{
  "n_layer": 13,
  "d_model": 224,
  "n_head": 10,
  "n_kv_head": 10,
  "head_dim": 32,
  "d_mlp": 896,
  "vocab_size": 2941,
  "activation": "gelu",
  "norm": "layernorm",
  "norm_place": "pre",
  "norm_eps": 1e-05,
  "positions": "alibi",
  "qk_norm": false,
  "attn_scale": 0.177,
  "bias": "all",
  "tie_embeddings": true,
  "parallel_block": false,
  "init": "normal",
  "init_std_qkv": 0.0206,
  "init_std_o": 0.0206,
  "init_std_up": 0.0206,
  "init_std_down": 0.0206,
  "optimizer": "muon_variant",
  "lr": 0.01,
  "lr_mult_o": 1.5,
  "lr_mult_down": 3.0,
  "beta1": 0.95,
  "lr_head": 0.00813,
  "grad_clip": 2.0,
  "warmup_steps": 200,
  "schedule": "wsd",
  "decay_fraction": 0.362,
  "decay_shape": "linear",
  "final_lr_fraction": 0.0,
  "batch_tokens": 65536,
  "seq_len": 512,
  "doc_mask": true,
  "train_tokens": 242300000,
  "steps": 3698,
  "dataset": "wikipedia_en"
}
MLP neurons of a small language model. Each row is named by its layer, matrix (up: input weights) and neuron, and shows model dimensions 96-223. Each number is 500 + 50 x the weight over its row's rms, rounded and kept within 0 to 999. Numbers have three digits each.
After each neuron's rows is what it responds to, as a language model described it from the Wikipedia text at the highest values.

L3.up304:521442465604437484488491464412521569566416477502517417453453420497527593522563502521564431523477463536498494558422475472471571433516512519466537534542590484487551483470556501526458452493436486487540515464482533437482429478491540456468463464405462395554500595514532535553441447472526506522570539561546511514533559461616469511521407494442488521472540571439436536479415448517507494480434
Description: Second word piece right after a lone initial consonant token, mostly vowel pieces like a, or, un, as in m-orally, F-aith, l-unar.

L8.up693:530461516400455493484460507428512566511640496489467511504514427626498490513444593549462573460531496528460460471544489599479483407523519416556502495496582522551532586500467452518507468403522522549444468494570504554606444506511375475548548494483486512535484569559468452497486492448560358505629474456575433524449417559519549473478568534459524470504465510532490536491513481520460541510522
Description: Closing parentheses, semicolons and final word pieces that end an item in a wiki table cell or list, mostly just before a | separator, such as France (SNEP), (2018-19); or 2020–21.

L8.up288:518469550545399422556500480457549563529500534436554612532567508568501544570531391413488520491449572529389469511530499515541483465493467397519513600525517500532442415463503402498546444445517616498525474494549405464477433468485531528507474497495508607592542535594523450547463496526489507570464558474526479423477441464473521594492503381489558513507569522495460464449433586463479479553511
Description: Fires on possessive his/her after a preposition (from his farm, by his father) and on the leading 1 of years (1998, 1973), plus early word pieces like op in Population.

L2.up59:590560423436495507630498479460477393511552522539352463504583456529491450483518530486446512551501443505546477588547507444587494521542471564498411470459553462392484545506440470560500489456454616567473508483456560520486545527448468448493525399608631524424449452442524446519567457544444474438490551503455499594525544545502483400360492567559440543455450603500545476548474452446532486459563
Description: Second pieces of words starting with B or ab (ab-and-oned, B-rent-ford, B-ach), plus relational function words such as by, between, both, and such as.

L2.up488:474554468398368486535472433557449512446493469532526432456513513544491531479422528547484532472607437523556578616551541446470453561487569542501460571508573512521503455423561495461527461481473620420491526528477604494482367481508481474473442473549543431485474450538538509432538417456507457526493515494538415556552482484461518451490515486527555559574449542498521476446518476462495426522493
Description: Final pieces completing a word or code split across tokens, mainly country codes and ISBN in tables (RUS, CAN, ISBN), and also ex-ample, pl-an, post-code.

L2.up705:492436514511558512537512499488473465434522527478499485434486418489608502544494542497532540538494444559512492502502577395486526527463493479472483502464486563409589543458388509502540552527486534517671460483469590508542527507434472374496452539545403555469500543584537461522440461556513561524499446460537413485503427625548550514457465568480441489508527478503569482455515467536436496532490
Description: Copulas, auxiliaries and adverb endings just before a predicate or participle, e.g. to be killed, was originally known, initially ordered, himself.

L3.up299:449588377500466501427544461588434515516505485557496502510446438526496529371479543548463475487502435420471533478518529587359437496505487533528501444575440597630516457421561545451597517477447508435496582608511476519479477504477457504464552532539559555548544555469566523555495528579473433625552483407495544523449463478436534453549493499386459504543423490460474523574526524545429481533596
Description: Noun-phrase openers such as a, A, one, this, per and an-other, typically after a preposition or sentence start ("on a three-year contract", "One day"), plus capital A beginning names (Ajax, Aleksander).

L2.up236:539488480495456576529464550494529444572526479560601439488450486522570458466490446538517428590565473455412482490517501466549554402407422575454485526491479495410523536459562590455579446540545531577453413517532523495568441501490477556511508512415492425472542458541502616536621502409465529596481438561474589457564431479494570453490494387505480499510528435432526454512412485510471457478449
Description: Final pieces that complete a word already split into tokens, such as Comm-ons, Comm-ittee, Pl-aces, part-n-ership and Corpor-ation, usually in formal or institutional names.

L3.up140:549518506523500518353470569440528549507561521530482472589390419502565500462576511503494474496508515438483468498561570570571465475570505498460493485377440552542558517457474472464420628548392484480585431565439457506529474535475591548412538525584530496424452556424420444500472482463466447485435451443447558517470550519575537587463465497448539386445563544578474502541529580456505567461500
Description: The -ly or -ally piece ending adverbs before a participle or adjective (newly formed, internally selected, officially), plus subject-following was, is, had, also, it.

L8.up248:477514449551489499592410562456475491560387504504438527506567512503593453508518583487585503427566528426377470424588514451540525526552510541419438486571449549529475486491473565463549475420431460587426449588582482530476502520474333497426490530493500496563453537464504468538412549490513490543491556489560516482547503419439517375522457449497448379515563417543448540644474488445596540521646
Description: Single digit tokens inside numbers in tables, chart listings and stats, often the first or middle digit, e.g. 2 of 2003, 9 of 90°, 0 of 1500.

L3.up36:445408551456418478496483560430484540518546436501518567527458508561468493515517585476476372537571487537493513499561538600581472600509513612462481618488511577450488500561420503525497470466509419494418467511411393572478552426514518484456551401540553500514522530561480536489456490511482350478558572478451502508461601537535419492429521466547473440501487461524472520378528486466522527411544
Description: Word-initial or mid-word subword pieces that need a continuation, such as cont(ract), A-st(ros), acc-ess(ible), and inner year digits like 20-0(9).

L3.up112:428472400401601408567454512532457509511422456534495526528500482426492532532522579477523523546490473510609532546572493527497542477525435487518506593466484486441480496494573459549520541442422482499468502418479546480516469454540526552426502531528508470553439522496586517384524571451545531591473535483593444492491508532519588469526462549493488435476551422537478513492607512433556601519536
Description: Inner word pieces that split a word (deg-re-es, co-au-th-ored, tre-k-king), last letters of country codes (HU-N, CA-N), and separators in tables and infoboxes.

L3.up97:553447443490461478481487522612499535553554490461495511473458534454485454534500477402442471545577489437534454525491390505536519553464471441539451580524597452457458477538536499449567520518386497529441560533519502511378514411544551499482564440495500487515545514474490495385457495529463554533515506543429506527485475505513482607570447502528531530485573461501504370531465662554526557486485
Description: Word-start fragments ending in or containing c that need a continuation, especially rec in recognized or recorded, plus disc, acc, inc.

L3.up43:600478505517675579450482459565444446518612500503538540451536495533560445441550404522509482525483374455582480443580557474591507430524482588474489457497494533484521578434531515491585482450534552555424499524484566453461457496534469494530463559499517521421511530538475380499473503569480478523542509554490488526449555425466491506497537453505549409580520474507475543536571425495514457549445
Description: Final subword piece that completes a common word split into tokens, often place or structure nouns: fle-et, co-ast, Tem-ple, cent-er, south-west.

L2.up763:531487569414502481475495470491560592535462431577589599490498472490504525513552442525615546526517496480499525411536469511454480516457481461505510480531625582567434496485550445529515552472322458506454463549518517545463502425517459507406555475593493517542545473480425473508551490562586415442545568464494471498469507498529511474513532461436443534519514541575431434501510467504541423440528
Description: Determiners starting a new noun phrase, often sentence- or parenthesis-initial (This, The, his, Some, "(a"), plus fragments like Pol, ic.

L3.up643:423551538527458557500535596573535460518460572447520469446530508472517567504494552577526532517576448453517475499546488433514528479492426522550559507512474395538477453575399468562492433472557517543422439569516462404448579436575522529541511520475481489410477425542400488480484440448461504542441512547502442490538431533494535528503485571567462500485503465439530552420433450579533442517452
Description: Word-final pieces completing nouns for state, legal or military institutions, such as c-ourt, dep-artment, Ass-embly, Army, government.

L8.up224:458509573517555430491469509419397552538396498498527548460542557467548508403513487484477541446522570492470592508547548433504625517568512467613466423550537549482431484478485541581411451488548484507530479497536598494609479460540484547547573526599549469499428499506524517504553445486460513530509486429487452489574474493621409540492429539399539515469554540490496486489437543524564550479435
Description: Line breaks ending a list item, table row, heading or table caption, just before the next "- " or "| " line, as in infobox fields or vote tables.

L8.up801:521424465465567495514502407507592520393492446519481391576547499511486537479538576396356394452472401458483525459519510544491503440542469502606482451485509533417467474431473509417530566491511541524508529468467453521530513526466419441582445453586508506477519429461452517516600501546580505443574574456534428554497564491470495606445490558523484523500484526612637474551460589505399504578526
Description: Word-internal pieces, chiefly an "h" starting a compound's second part (Pershore, Schauspielhaus, Westinghouse, Copenhagen), plus hyphens joining compounds (single-seaters, 10-episode).

L3.up106:474521461553517472448503570507477454520541494473550424448468539420419462512544491498521527484466518551515527468539507592398497467491540579458495502496496569475485455605463433505641504435509507537585401523561486540617489497555464450459503514521469472466398523454478474515534415562484447515537491548472398510498472466594561497480518522467486551515589516441511559524480530526530501583457
Description: Single letters or digits in the middle of a word or number split into short pieces, such as the third w in www, b in GmbH, and middle digits.

L2.up218:500487554467496509426443579518506498519500479490510533546531532464430558459537501553507549426481535500619405475541472518529440496535537433510603478553495514412563456471441469503516543522535423488477438438547565414501468536468477381432429525441502488511475601507530512486450579553547553484559535510429359465537526456521460473484540492482449517530527485501471381442581478590533500521586
Description: Mostly closing parentheses after a short abbreviation or single letter, such as (m.), (c), (p), (E), (x), often in tables; also word continuations after a one-letter start (c|ou, m|ix).

L2.up398:485537496527622530505481587507436494481551600622573448553553512445427469538442481553525484527460494524488467541496558514538553571560413540523506518489466490505439488471481518506510552451423517515438463535519489498466462481456508453497494473504560533463497473459586493627484514495487508489488554468469480409501503444515399512552350554479521437644581571462564469526508487561510480453494
Description: The last subword piece that finishes a common word split into fragments, such as Rep-ort, requ-est, Compet-ition, E-ast, fed-eral.

L3.up480:487537548496499550564488520459484539503487556529454538556466472442446460506482474454536556480444539467525416525594572503464576507553441526538471501545497514451400540519466586447480515464420556511450557523681483454588461450570488502440510519519505548446455466503525404562501510533532428483390523577465450475478504542414459404504542575523480553540568490441511449531471509485547540532475
Description: Inner pieces of split words, especially "on" in Comm-on(wealth) and "oth" in B-oth, plus other middles like resp-on-se and acc-ord-ing; also whole quantifier or comparison words such as all, both, same, different.

L8.up825:414446483491543505373390546488538608481609467481504557545567512582463453459494527575566472502468408516546539466477489484500438536586548501372504514460556463549471449442522583498534488481469490463573489427509509532434663558455459562564541496457481479508459432469478518452499507468494529569506527575582489544388424481510525479508454451473526553587449494556461535503544471502543530521499
Description: Separators, score digits, country codes and prepositions right before a person's or team's name in lists, tables and results, e.g. "3-0 Feyenoord", "GBR Dan Evans", "| Harris".

L3.up646:469580542509447461514511481500534444527483497412525478510445531577455529442618557405524486544508501518473445450506423479525475518455482465442445534472483411570541504506439492517516516465532524496489526489535492500582396534542597477470414517481497512555495488496490566494451468485570483438590529493413382611516473564428499540391527574528403461425567539400545461542497396594504580587526
Description: Closing parentheses after abbreviations or short asides, plus colons ending infobox field labels, e.g. (OMG), (incumbent), Position:, Country:, often before a table pipe.

L2.up144:481442497536447517524564425535551487547563491615612495505406485542400534545539514499472483523481567502482519550492486471532484478497516535441523615492417452539429469538554565584524449535467481513515431421449515492464479547518467499452500500460554515496492530613519479517433469568471436545559491456470566463460544417520448429440522489383526502569475418424512536520443485495453476547528
Description: The second piece of a proper name, often a vowel right after an initial capital fragment (V-a-utrin, Pal-ma, Ma-o, Va-czi), or a name's closing word (Davis Cup, State University), mostly in tables and lists.

L8.up32:473577503449539531403550526467515485468538466407496455523404410536495560540436618501481427577502496507530504483570478580453496515407585500490431492465506559523566568559470501486409487503408496506441551492456429525499598501513511416378448474448457505547512538522496542448495586532535465583487423542507495571514503489502488520533497515558493510472512397533534355499471482499481391571502
Description: Final subword pieces that complete multi-token proper names of people, places, or organizations, such as F-ox, K-ent, Newspap-ers, Athen-s.

L3.up434:487439524379520499498536630513540481494483534489562442505512482438531543518511566458595577432593425449469490436580535483516447461443495490516445470483447530443571477558571441466621564388449602455499527423555463445504493445485503569536546617491573455490439490481550457548509474506545516596416465476497473556484565474475476481508536590536545447456522538510597594419548471506506527489518
Description: Short word-internal pieces like aw, ow, av, v, h inside split words, mostly foreign or transliterated names (S-aw-ano, P-ow-ell, Lefeb-v-re, Subra-h-manyam), also broken accent bytes and footnote digits.

L8.up489:530560527446531486490467561508523515455419494562497485529476560504489387479487470469529500497551560458436514487526497481438532532523545497443513466549574522399509528512451541611562545520444384584534493443627408547524494510497482448511437478456567477495490522570522543561519459523464496567474479480500403466438467429563471516503473509512534524501602421460448439442553515480512462423507
Description: Word-opening fragments, mostly t, T or st, that begin a word split into pieces (Sound-t-rack, st-adium, T-ownship, CD-T), plus the pronoun "it" at a clause start.

L2.up333:548596537410396509437501516426448570465519553338517506468549586511440471401517439513461536532506526499576516459587491471542516540506470478543530516517499444516502567465583469464458366519425533567505531474527491472516471527598557512483525513554458489565545445553428543436505561449545486532496539545517599563532512537552484522483449582521533446490577514478477490448437578499528497542583
Description: Opening or middle pieces of words split into several tokens, which need a continuation, such as est in estimate/estate/establishing, c in carrier/cut/code, and offic in officers.

L8.up177:501443509478389449550515439483460512470518386423526492491399481506513558478538535547448521425513433432537506459598509433609566504463580442571511518559367516510455519488427535511432482509474503477458502461536519429434489526419470391508550534578513504571530486456612578536543521476472471498536479536497590510579527541528505565535574492574544395567457519574533469530500441497451403517524
Description: Short final subword pieces, usually a vowel ending like a, ia, ena, ala, that complete foreign proper names or words, as in Biała, Wallachia, Ballymena.

L2.up511:484505495470580490492554459433561476487466589507540372457560552447476513539424496526486470426592383504419491496509574478480436565491445444532467522473556525438537514403496470518529548463503553418539575475584494479559539465475487582522512494561625510509496461434502513587532430451460540403465531530554542471483535340472476474470495499477471435556474444533527467520532530550480469488622
Description: Middle pieces of words split into several tokens, mostly foreign names and places (Klu-iver-t, Gu-ill-én, Guat-em-ala), also common words (sw-im-suit, wa-ist).

L2.up413:475463438407520471531517565493518468463521520495483487520602441491498541536495464485543562514522411572487466391453475419478469429523476440543487367596527502536514450465464555442516409534539502518474540464463442498496494492402603516481577520492458532571496426555491543517531451449576398509498485543472443495563598493566480525362461482469464572457453580599497529463491525421534425507513
Description: Paragraph-ending periods with line breaks and the closing == of Wikipedia section headings like Personal life or Career, before a new section.

L8.up389:518603517483588332518450495524473519492384475512588506564489544509547507407480543480518589545546561498465467537483462533437528562495553462487408479491527459581516513533489410490480441525581502481453520553536406538470565525587487556474472561511540480493435506460487372568504518504499470513495445502545471486513533480508533524569532446546574527545482381541477459499555545541499500442409
Description: Forms of "be" (was, were, been, became) right after a subject or "and" in biographical prose, e.g. "and was assigned"; also first fragments of split names (And-ré, J-elar).

L8.up415:476467654427522477477548547468570544470441565407506492509559472395505479537490568567435531520551355634511501577536462540476508491532540550485469531404419526496542520426480581485610517503498479541573507549477533526528506504500518531473515430537447498486517507436538508517512519460554463574496601446575558472457527504480433383533499488527541545495548471506504522488513438487413467475507
Description: Single consonant letters or clusters starting a word split into pieces, mostly c (c. for circa, cisterns, cause, customers) and name-starts (W., Walker, Stuart, Schmidt).

L2.up330:563424508480541472498465565489498435448518591606531431365493542507415478562416539528595500504462495526376514574578605498538487548518610504497500417555422492561472467501495537511472467469479559485517463453542478522550402497470508516497495538477497505496468507485594449574579484504492515504491518454415494522445451512552463535573570533424407547533464391538529522485504458561507543507551
Description: Mostly the digit token 6 in sports tables, semicolon stat lists and years, alone or after another digit (56, 66, 1986); weakly other word-final pieces like ah, ast.

L8.up323:536474504479503539555554509460439486517493587498485481564489469438494520538504502480506476563487538418520438535472487602425529471495462447531550418533607424527522440516537550448517556446430563465441500566554433545542544444468590462403495430443480504478417518421470507559513436551475571512450415575472439400517461521454469563444498531599510492482448468536452553505412574454474482599498
Description: Word-piece fragments that continue or finish a word split across tokens, such as Defin-ition, conne-ction, corresp-ond, Fac-ult-y; also CJK character byte pieces.

L2.up50:506486456494476554423474456536500477451537415513627421434467556523616534506486521521402489514551508488469496506518443511541478542522570539572487463580625535546460573512444517537468453498423490469487557538518592619547592497446560482468482482582502502539498477490433469476479496464501462466468575511568486462422494498539477568530479468465516442502518504500443533525526524504551481435432
Description: Short fragments opening a word that continues in later pieces, chiefly the t after a hyphen (part-time, all-time, tongue-tied), also ad(ults), cont(ract), te(xt).